Weights of a small transformer language model.
Size: 9 layers, width 512, 4 heads of 128, MLP 1536 GELU, 32.9M parameters.
Architecture: no position embeddings, tied embeddings.
MLP neurons of a small language model. Each row is named by its layer, matrix (up: input weights; down: output weights) and neuron, and shows model dimensions 186-281. Each number is 200 + 40 x the weight over its row's rms, rounded and kept within 0 to 999.
A block is one neuron, or neurons of one layer that tend to fire together. Before each block is what it responds to, as a language model described it from the Wikipedia text at the highest values.

Slot before a main verb
L6.up815,203,203,269,206,129,155,194,226,197,233,233,269,211,187,190,162,210,110,234,243,193,265,213,163,202,205,187,144,233,192,209,104,157,221,171,175,137,198,192,248,217,159,197,206,224,223,192,219,185,174,192,185,234,170,201,140,303,160,220,197,271,192,186,241,252,154,190,143,207,204,207,226,183,263,222,164,197,246,207,218,248,249,208,213,136,190,201,200,211,155,178,232,292,255,180,206
L6.down815,206,195,227,169,193,190,224,204,153,122,194,189,231,207,173,212,149,206,192,205,198,165,168,134,159,212,287,204,155,208,179,203,205,262,161,195,187,228,233,250,203,169,254,269,168,219,246,176,160,303,202,206,200,216,160,192,204,191,241,196,220,307,164,221,240,180,181,179,183,121,174,191,167,191,240,185,161,188,207,163,248,247,175,226,72,163,270,182,180,177,183,243,251,91,188,166

Person role nouns
L3.up358,168,172,187,194,195,224,154,225,170,180,176,233,215,267,190,153,218,184,193,186,215,223,199,132,107,205,150,207,258,206,153,179,86,184,202,211,209,217,220,157,231,153,250,163,181,186,186,225,151,186,199,226,143,267,261,196,158,208,198,225,158,131,231,260,241,176,194,263,276,159,230,255,198,170,249,217,228,158,241,177,121,126,202,190,222,306,245,220,169,201,240,139,230,248,264,233
L3.down358,142,245,171,133,116,181,242,224,211,244,231,239,173,200,213,222,156,177,214,172,196,225,271,195,142,160,145,165,148,229,189,183,130,206,141,216,249,294,216,92,186,181,259,200,211,186,209,169,143,193,241,228,216,221,252,221,231,181,176,224,225,239,264,217,186,165,142,219,222,186,212,203,201,160,178,224,170,179,272,205,118,241,227,152,251,190,189,172,147,265,161,166,184,170,138,191
L3.up808,202,175,233,245,220,210,186,234,234,206,221,206,187,177,203,227,194,204,212,145,215,234,213,247,238,205,185,223,210,218,154,155,162,201,234,165,136,212,171,154,181,199,250,212,217,253,246,269,187,143,245,195,193,216,224,214,226,200,240,219,238,116,112,170,276,237,235,232,210,206,238,226,178,201,277,249,167,219,142,178,180,185,198,234,119,238,249,279,249,154,241,194,247,219,243,166
L3.down808,198,177,147,239,225,207,248,200,232,191,239,146,179,191,163,228,231,204,184,129,287,218,240,210,229,252,233,199,170,241,202,242,203,228,219,176,197,340,186,156,195,201,195,203,127,216,170,165,183,181,201,152,236,187,267,180,245,243,209,216,178,194,240,217,231,181,198,295,184,219,236,240,303,273,177,294,246,206,229,155,151,135,270,255,182,214,235,136,104,181,186,142,124,265,171,263
L3.up1326,240,231,169,190,218,200,156,214,174,201,180,258,262,205,195,242,213,172,236,161,208,204,236,210,125,195,202,183,167,172,177,214,220,208,205,181,235,193,227,152,201,221,245,229,242,121,187,183,173,222,246,148,187,246,222,182,217,202,208,249,137,152,180,166,246,138,227,204,217,262,241,203,172,122,222,226,242,142,184,229,118,160,159,219,241,188,180,244,142,150,186,129,213,219,204,206
L3.down1326,219,117,176,245,191,226,201,207,171,248,144,202,164,238,266,161,137,235,111,205,212,152,200,180,244,163,232,159,132,209,167,114,250,170,235,171,208,171,205,136,121,192,232,226,265,167,205,236,205,217,197,220,238,197,213,239,168,176,201,99,282,204,137,160,149,245,204,255,233,206,159,205,168,170,190,268,176,202,197,136,244,168,228,185,190,141,178,227,252,209,180,135,218,179,170,159
L3.up1453,252,182,270,235,173,169,154,243,162,214,219,254,211,267,198,285,205,170,168,182,263,183,246,196,150,206,270,210,230,164,171,206,188,230,238,221,223,226,231,210,235,232,247,210,185,175,165,263,168,152,210,161,236,206,218,165,194,274,242,208,177,186,220,208,263,144,191,259,259,105,190,246,185,223,220,148,229,142,287,200,153,193,208,244,220,265,323,238,189,253,211,149,274,209,229,196
L3.down1453,221,203,147,235,168,223,144,261,207,196,215,229,191,203,190,225,153,120,151,226,133,239,255,209,221,229,202,154,213,227,196,160,191,198,90,214,242,282,216,132,220,222,251,230,138,270,238,208,189,217,244,277,213,188,209,192,240,192,210,126,176,142,234,206,260,151,244,182,277,209,268,231,154,105,200,211,263,195,213,217,158,208,197,191,238,208,240,236,194,228,188,194,193,166,232,177

Agent-introducing prepositions
L3.up847,204,165,197,162,119,185,151,99,217,187,149,187,163,288,180,204,182,146,223,194,204,176,301,207,209,154,182,216,233,204,203,164,197,283,261,239,110,122,147,164,189,221,220,265,267,202,213,184,235,153,287,180,253,275,222,188,131,176,186,220,217,218,268,197,124,212,197,235,162,220,235,189,239,217,176,181,261,132,243,117,195,192,169,189,238,213,141,147,175,231,234,175,263,184,208,123
L3.down847,205,223,268,211,175,201,178,240,188,227,150,223,138,224,218,224,132,120,230,221,172,164,240,242,175,195,250,190,179,159,214,227,212,129,172,192,283,164,245,163,133,237,137,162,166,210,236,211,210,174,208,316,164,211,201,278,135,149,254,131,203,198,206,175,292,242,198,172,179,207,162,154,115,199,196,242,213,175,196,262,149,243,168,244,176,215,209,228,188,214,119,225,141,175,213,242
L3.up1022,230,243,223,190,269,257,144,273,207,171,164,178,228,205,219,205,236,211,149,308,227,223,164,235,265,192,214,221,246,208,215,187,161,245,151,245,151,140,220,153,247,158,169,152,199,206,184,223,195,247,257,77,234,196,168,193,252,290,192,166,231,226,197,256,248,246,176,153,205,253,223,179,216,135,239,172,228,204,159,196,225,226,212,195,266,187,131,213,184,205,205,115,253,178,224,110
L3.down1022,176,179,215,166,125,230,173,293,233,253,202,222,190,154,205,206,216,155,162,288,238,200,201,186,233,160,173,209,141,139,154,135,208,203,178,156,210,209,182,223,198,236,205,152,219,251,193,209,202,192,177,218,189,208,193,251,196,149,222,231,177,159,175,167,193,198,191,247,226,238,233,252,221,110,171,175,179,185,185,195,248,147,202,196,184,180,190,174,208,202,135,249,209,238,238,300
L3.up1218,209,187,240,205,219,156,221,155,277,206,191,207,258,174,197,192,145,167,176,205,251,252,232,187,261,222,149,188,175,123,217,226,203,232,254,122,240,158,164,163,187,226,130,229,193,193,201,131,90,229,216,226,230,169,250,228,154,234,188,180,224,274,189,119,178,175,220,183,132,211,177,144,212,185,186,196,231,180,237,197,218,123,169,191,242,179,217,130,237,204,185,225,188,165,240,176
L3.down1218,194,223,186,147,262,176,187,212,274,149,226,218,256,220,119,214,205,177,252,262,211,209,194,241,140,183,176,202,158,221,235,191,260,219,198,198,220,239,233,174,117,128,255,176,210,171,219,183,288,195,219,241,289,239,176,203,185,206,186,166,232,227,261,204,213,184,133,229,186,271,154,128,194,162,214,155,221,134,147,157,310,256,144,252,165,256,285,223,159,232,155,220,218,209,217,142
L3.up1431,206,178,246,151,112,138,198,128,238,148,165,210,212,261,169,234,218,113,221,161,160,161,222,224,259,234,196,206,181,211,165,210,216,187,207,180,234,175,161,300,184,268,215,286,192,195,179,260,220,152,208,146,242,227,227,264,129,116,218,211,163,150,209,149,190,241,122,188,218,206,246,197,186,281,202,146,232,227,164,183,245,239,189,154,259,248,191,124,214,224,218,185,245,231,194,208
L3.down1431,173,205,153,257,226,240,178,235,253,102,289,212,201,246,243,197,217,137,191,178,198,214,248,284,224,168,242,170,153,142,147,279,215,203,260,209,186,198,164,216,175,272,251,226,159,210,177,174,191,206,289,203,172,214,208,183,193,197,275,180,189,240,172,233,185,273,204,221,231,176,217,93,190,153,216,192,222,230,138,237,165,204,187,167,264,235,192,174,123,185,218,179,284,221,182,240

Mid-word subword fragments
L3.up152,143,193,195,173,231,175,153,193,206,157,224,222,260,190,215,268,211,190,217,198,190,193,176,200,226,217,145,171,202,193,230,128,216,190,171,212,214,177,171,161,189,154,177,236,201,287,234,210,210,212,203,214,197,201,126,188,240,262,243,193,192,213,190,157,236,151,128,216,251,257,215,149,216,223,246,243,265,265,293,208,139,208,219,219,173,189,239,121,187,203,249,156,176,203,150,186
L3.down152,200,149,211,177,147,143,148,196,202,232,236,209,210,168,231,175,236,191,218,214,228,268,204,218,265,174,218,177,194,156,222,265,291,233,256,149,231,215,201,144,233,281,277,218,198,284,204,233,183,178,217,229,222,176,222,183,180,214,246,176,176,166,173,187,196,211,251,217,152,192,193,304,186,106,171,220,210,209,249,194,237,150,210,214,306,339,205,141,170,203,208,205,150,245,226,186
L3.up316,116,239,150,158,162,154,151,161,201,166,211,236,212,291,236,219,176,297,142,177,149,231,196,180,221,295,211,192,179,207,231,211,199,234,184,196,230,151,207,207,162,143,237,209,164,189,262,112,160,211,163,193,214,173,158,161,209,225,148,205,222,166,248,229,204,158,233,222,221,231,166,146,151,213,235,213,272,238,217,208,170,206,176,254,272,139,158,185,214,189,223,258,188,235,173,179
L3.down316,227,230,183,172,186,222,196,156,159,192,214,220,226,199,244,151,239,215,225,171,218,133,196,268,193,169,153,154,212,232,197,214,180,205,183,229,175,162,236,218,174,200,265,200,257,172,312,172,220,221,167,221,288,171,162,169,146,186,190,218,177,193,200,170,214,252,259,222,181,235,191,171,204,172,258,221,124,235,256,250,182,168,264,192,216,155,218,208,182,163,137,230,157,211,213,154
L3.up1222,177,258,162,152,161,171,219,226,223,168,177,221,197,186,256,229,210,165,201,157,177,124,156,181,170,241,169,170,144,178,119,186,169,213,182,224,208,219,217,246,157,202,260,233,258,225,278,203,205,135,90,175,232,179,222,210,217,155,225,193,132,173,217,172,187,143,152,217,211,201,206,149,161,157,263,218,212,193,190,141,179,189,178,242,209,222,227,212,175,207,233,160,193,212,120,190
L3.down1222,220,209,183,189,269,160,194,269,194,188,137,191,253,175,250,199,263,218,198,234,218,92,173,147,231,154,258,185,233,227,172,227,262,214,160,82,196,209,212,150,219,137,193,270,262,259,265,208,231,148,184,168,182,110,182,221,137,188,176,185,141,212,214,204,250,294,150,178,182,158,207,196,185,310,186,206,253,170,191,193,226,194,202,212,238,217,175,186,241,189,202,225,217,210,147,234
L3.up1267,228,309,132,209,159,140,233,239,227,136,236,183,208,176,203,223,225,165,190,166,186,207,101,199,211,177,118,195,223,224,199,224,151,241,169,133,196,242,213,157,199,202,169,95,185,212,216,172,220,235,223,229,203,130,157,185,164,214,191,199,157,204,162,172,256,195,151,296,160,133,173,176,213,148,222,208,204,225,154,234,230,212,221,206,208,245,138,203,258,210,109,155,220,209,161,211
L3.down1267,243,178,166,293,230,170,272,139,202,232,174,198,216,153,208,232,269,165,209,204,222,215,169,151,148,211,181,170,244,283,212,164,164,215,220,227,248,210,167,205,164,238,237,229,204,200,162,253,189,209,224,179,208,227,187,122,216,181,189,230,214,218,178,211,194,196,146,214,139,168,217,165,234,267,174,205,217,227,194,221,211,162,190,222,235,208,197,288,203,201,141,230,171,167,264,204

Mid-word subword fragments
L2.up530,232,261,148,139,155,150,196,231,202,233,220,240,178,183,137,192,215,180,243,221,224,171,206,234,144,187,160,198,197,210,231,233,153,226,238,231,179,239,269,207,205,238,159,192,136,197,240,186,164,180,213,182,96,270,212,211,230,272,250,187,198,217,192,132,177,129,184,227,213,174,215,198,143,203,142,189,212,243,204,181,270,167,176,280,229,151,166,196,244,180,256,202,168,210,123,123
L2.down530,244,167,204,195,251,200,201,157,257,234,187,206,152,257,215,206,132,275,167,214,249,189,215,207,181,239,212,167,274,197,224,185,197,214,212,139,231,224,192,160,227,274,164,215,192,195,185,153,233,230,192,210,142,187,233,193,184,236,190,100,180,205,201,214,218,184,182,221,202,153,195,198,206,171,143,270,192,153,226,230,235,158,191,195,190,244,213,61,250,199,165,208,224,197,251,172
L2.up1202,208,234,193,156,194,222,182,224,230,204,166,114,188,193,277,254,177,182,159,166,182,203,152,113,187,196,222,272,185,270,186,214,185,123,203,184,215,187,208,156,197,285,227,272,186,180,217,283,192,228,204,210,196,209,215,220,198,147,147,262,164,286,220,271,193,129,265,195,237,234,166,214,226,263,207,189,229,304,271,221,185,234,148,249,183,146,212,204,243,217,244,259,170,214,154,199
L2.down1202,161,182,160,171,157,160,299,214,242,248,199,182,169,163,211,209,155,232,250,182,262,172,153,222,280,198,221,263,202,173,129,233,180,323,104,183,202,258,157,249,188,201,227,121,233,243,200,193,217,225,211,144,216,214,203,99,201,204,144,232,176,189,126,153,167,209,195,229,167,152,191,219,182,151,199,186,191,277,156,248,251,239,203,148,232,214,203,223,173,197,143,209,202,197,231,139
L2.up1249,141,251,248,161,210,192,313,187,211,216,226,243,209,181,195,188,177,167,214,144,201,198,185,163,245,190,185,245,191,162,178,225,209,194,224,232,294,220,204,222,214,204,195,155,223,237,235,177,187,217,134,253,170,157,161,214,178,190,177,169,238,195,202,187,285,171,199,152,212,231,162,165,149,217,212,191,172,215,181,197,243,127,132,190,197,221,197,93,236,140,175,257,193,209,179,167
L2.down1249,194,199,207,176,238,183,201,194,164,168,181,183,216,207,194,225,209,153,228,192,209,238,149,197,205,218,199,244,259,238,225,229,223,245,181,139,231,165,197,224,143,204,96,287,182,206,180,161,178,211,238,135,228,247,177,217,130,194,188,274,197,158,156,215,259,231,189,206,202,193,202,241,186,130,142,203,135,168,180,163,254,223,220,163,225,258,175,184,231,262,231,180,195,260,177,147
L2.up1431,280,180,251,212,265,129,257,177,222,174,107,250,209,194,217,210,134,172,217,204,233,200,123,202,219,168,261,264,125,169,233,256,146,190,214,193,214,191,153,230,220,210,170,186,192,187,182,177,216,206,212,221,222,164,199,140,203,165,172,219,172,209,133,222,199,170,178,217,174,237,167,214,198,107,156,189,206,182,125,159,217,182,169,232,263,201,158,119,226,111,248,235,241,166,155,122
L2.down1431,201,186,338,213,160,167,239,141,184,206,120,248,200,155,176,155,212,160,198,265,256,186,184,183,305,215,231,276,251,226,207,230,185,190,240,184,152,216,171,207,245,176,188,295,178,116,212,182,182,169,208,257,253,186,242,193,222,181,228,234,168,208,197,204,166,207,185,186,185,152,160,196,263,200,170,138,221,160,189,192,205,245,234,208,244,230,263,148,275,181,141,226,237,247,153,261

Relational prepositions after role nouns
L2.up529,129,269,197,183,179,161,192,207,162,185,170,198,172,208,178,169,174,228,175,216,259,213,191,167,161,76,226,169,180,248,213,317,217,166,199,193,209,147,200,185,216,135,223,166,176,196,189,177,135,257,212,180,197,220,169,199,171,180,236,247,107,157,174,101,249,210,116,282,198,190,240,225,220,198,178,167,219,150,250,180,234,237,260,228,211,199,278,236,202,239,186,195,174,201,258,167
L2.down529,267,216,158,168,189,172,207,229,262,190,202,179,161,256,144,173,195,258,171,192,211,229,180,228,208,153,133,168,224,184,245,201,155,254,235,225,266,235,183,284,151,206,204,196,193,221,255,194,201,242,179,202,190,216,180,223,249,231,217,219,284,163,180,207,179,223,269,249,170,90,214,231,241,209,191,228,196,166,217,139,220,204,233,170,247,183,221,230,147,196,207,191,144,185,179,197
L2.up707,174,201,165,208,225,281,152,230,210,101,199,195,256,171,227,200,186,241,188,246,190,197,206,164,211,153,278,195,232,295,189,212,184,229,241,104,171,166,233,256,125,201,211,175,293,210,244,194,151,189,184,153,187,236,141,183,165,227,241,256,183,166,291,258,193,231,189,183,168,223,198,232,217,174,248,163,184,129,197,204,193,158,245,181,212,235,193,148,176,205,143,175,209,276,245,160
L2.down707,204,194,191,138,178,253,240,224,183,114,233,183,157,212,177,174,201,254,183,226,182,264,266,208,160,215,192,147,172,137,191,198,206,124,215,211,153,220,244,299,168,221,190,208,164,236,174,154,177,197,243,216,171,286,242,254,225,101,197,227,166,152,300,193,206,185,234,201,116,262,220,291,233,192,213,220,150,185,183,187,244,208,189,231,210,225,202,183,203,209,158,164,172,205,228,201
L2.up808,206,209,163,152,246,198,241,189,184,171,218,197,114,210,176,182,174,191,161,204,156,188,276,126,184,239,176,162,206,132,185,238,230,220,190,193,152,205,193,128,201,236,281,159,218,157,157,188,212,191,225,170,218,214,205,201,144,275,163,253,216,171,233,206,238,251,242,230,219,228,190,206,226,113,232,235,184,176,239,232,172,246,164,180,161,190,204,158,181,183,158,185,187,182,189,207
L2.down808,123,247,230,262,207,159,198,244,250,199,199,198,207,133,128,189,189,227,220,250,204,168,191,172,207,233,247,162,234,145,185,265,153,222,166,218,251,106,202,193,173,147,162,192,178,228,172,46,183,243,156,207,238,123,182,308,146,161,226,114,229,176,211,219,219,210,229,238,256,248,256,237,206,216,113,176,203,212,181,172,143,209,161,272,172,216,238,230,215,248,212,222,215,196,165,158
L2.up1031,214,238,192,202,169,281,203,172,191,119,164,233,197,254,221,236,198,232,212,166,154,228,192,119,164,138,222,150,302,234,220,179,181,163,269,106,162,185,206,208,201,172,197,169,225,165,203,192,214,248,155,173,233,133,221,192,194,217,221,270,170,150,210,205,292,249,200,208,162,208,296,196,212,239,232,111,234,128,242,217,200,256,195,243,186,136,153,150,238,244,196,186,171,228,174,137
L2.down1031,206,200,184,230,130,218,258,189,220,168,171,131,175,172,199,176,198,225,223,192,189,235,159,224,157,170,173,157,169,180,301,136,289,203,212,211,202,199,175,187,176,201,137,168,192,263,235,184,214,144,198,149,192,175,285,185,146,128,177,224,205,192,294,144,121,220,184,231,128,191,271,188,168,219,151,301,172,183,198,243,167,240,226,189,284,225,219,228,159,164,145,225,154,240,159,258

Pre-noun-phrase connectors
L6.up868,157,232,179,277,272,203,212,172,116,169,203,256,117,111,192,154,242,194,211,188,214,189,178,213,148,190,183,119,280,172,155,189,233,201,223,196,206,160,208,186,184,152,155,161,184,184,205,240,188,176,197,173,160,212,196,280,262,197,126,192,212,138,273,187,202,203,221,154,165,159,203,279,221,188,172,189,133,227,202,198,189,169,222,111,194,220,126,150,185,182,240,135,185,171,163,116
L6.down868,229,178,232,132,226,158,168,228,255,241,188,145,199,135,193,175,231,275,204,196,223,147,226,215,177,202,272,213,182,228,177,198,197,151,134,179,171,143,155,202,174,189,211,222,153,187,198,177,192,211,260,187,105,168,145,148,156,172,262,212,181,255,175,108,185,214,235,207,146,223,209,204,199,227,185,224,155,217,157,201,215,181,168,237,168,214,212,170,216,173,196,239,204,189,179,240

Descriptor noun before name
L6.up1519,256,208,215,191,218,233,178,228,219,233,107,289,160,204,206,153,184,191,197,158,211,172,156,133,145,258,260,182,168,191,209,186,246,230,273,143,237,94,209,271,234,200,235,181,261,234,232,160,203,209,227,131,203,200,154,226,201,199,141,212,170,197,248,140,309,168,188,195,206,153,179,150,254,224,180,206,202,182,287,179,214,169,195,219,207,176,230,205,213,181,236,193,193,164,239,187
L6.down1519,191,169,168,215,168,154,215,164,285,249,215,167,219,165,127,177,209,127,187,176,176,267,224,183,173,222,205,164,181,159,214,192,188,209,151,204,179,221,170,210,168,151,191,219,215,233,219,206,214,148,172,175,243,204,210,275,215,193,205,155,227,141,195,190,224,229,197,185,224,187,182,223,139,187,189,188,84,153,198,234,142,244,188,280,235,207,293,207,165,254,246,287,165,266,268,228

Noun before a name
L2.up110,274,215,231,248,178,247,221,238,232,220,170,219,211,273,109,211,195,179,127,149,212,155,234,96,176,150,228,256,213,175,185,293,196,232,135,217,199,229,248,195,213,153,218,190,217,205,285,206,187,185,186,188,172,212,209,242,257,292,212,237,230,221,185,287,242,229,175,161,270,151,229,178,176,198,237,158,256,192,238,205,86,230,194,212,230,142,225,216,137,230,216,265,176,245,270,196
L2.down110,205,100,156,194,185,218,156,226,231,130,208,191,176,216,185,166,175,105,211,231,168,181,221,259,243,214,220,247,131,253,226,209,193,168,157,201,181,249,215,224,135,197,185,139,138,201,213,268,202,185,261,201,189,296,143,133,197,191,297,201,218,169,237,276,300,232,206,163,151,206,244,257,208,213,175,118,211,181,194,148,118,307,213,190,252,204,123,185,169,240,180,281,192,159,170,124
L2.up139,202,140,205,224,186,210,173,273,192,163,205,199,177,115,261,211,179,155,195,206,219,165,115,152,170,201,252,237,230,199,331,208,130,209,194,203,163,182,227,210,236,219,160,166,192,224,182,204,182,88,256,145,174,226,203,149,190,162,226,226,176,255,176,248,219,236,255,195,176,243,226,198,186,169,119,179,221,194,274,274,174,220,147,207,149,180,168,202,187,238,225,171,220,149,185,226
L2.down139,198,187,187,205,186,194,185,226,207,197,158,244,155,113,175,182,241,249,225,197,227,242,162,263,195,135,177,179,223,266,196,218,174,177,220,220,203,262,153,253,243,172,217,239,145,227,273,203,240,169,215,117,206,227,246,161,149,185,165,188,277,234,198,253,274,221,263,198,245,253,188,189,246,150,196,205,146,172,224,207,182,200,165,227,107,250,210,187,147,172,207,258,290,71,134,208
L2.up1170,231,274,242,229,197,203,266,178,173,202,91,214,189,225,165,245,202,198,141,184,152,290,200,242,164,138,173,221,214,217,196,163,238,183,188,278,134,197,157,197,175,232,206,188,187,208,307,216,218,168,221,135,154,238,155,216,183,189,216,220,201,227,293,220,199,253,195,245,192,233,300,200,190,225,194,202,205,199,206,211,188,259,193,193,166,177,249,186,127,175,190,211,184,205,227,188
L2.down1170,183,141,167,201,225,282,195,217,114,134,175,208,178,228,241,150,198,108,131,223,192,202,237,253,240,259,181,157,218,216,176,240,230,126,162,194,161,209,214,269,210,273,232,179,204,181,219,162,163,198,192,215,173,241,163,155,247,165,222,147,203,191,189,220,270,229,219,168,177,199,253,250,239,211,150,162,210,231,164,117,232,247,153,242,170,231,213,194,220,209,178,200,198,129,142,208
L2.up1491,224,162,154,209,145,184,194,198,187,204,198,248,210,144,229,190,207,163,173,170,207,220,166,200,248,183,217,169,222,218,237,170,206,206,157,165,188,191,161,198,210,146,246,256,191,175,205,177,176,157,149,242,184,315,217,192,151,180,212,181,248,180,232,240,202,235,152,258,236,238,298,220,191,97,207,193,287,204,193,247,193,228,223,253,239,231,219,200,134,187,221,201,174,215,300,200
L2.down1491,193,169,176,227,276,282,260,152,144,175,165,210,206,258,139,195,262,205,203,252,218,240,208,225,212,205,157,165,317,144,192,189,208,162,334,185,167,251,220,181,161,236,134,196,180,240,144,203,265,152,181,229,188,177,184,181,174,212,163,177,194,187,184,223,217,232,242,237,175,192,95,165,223,204,161,196,307,203,227,154,187,213,184,212,147,161,171,241,142,231,161,149,158,211,181,220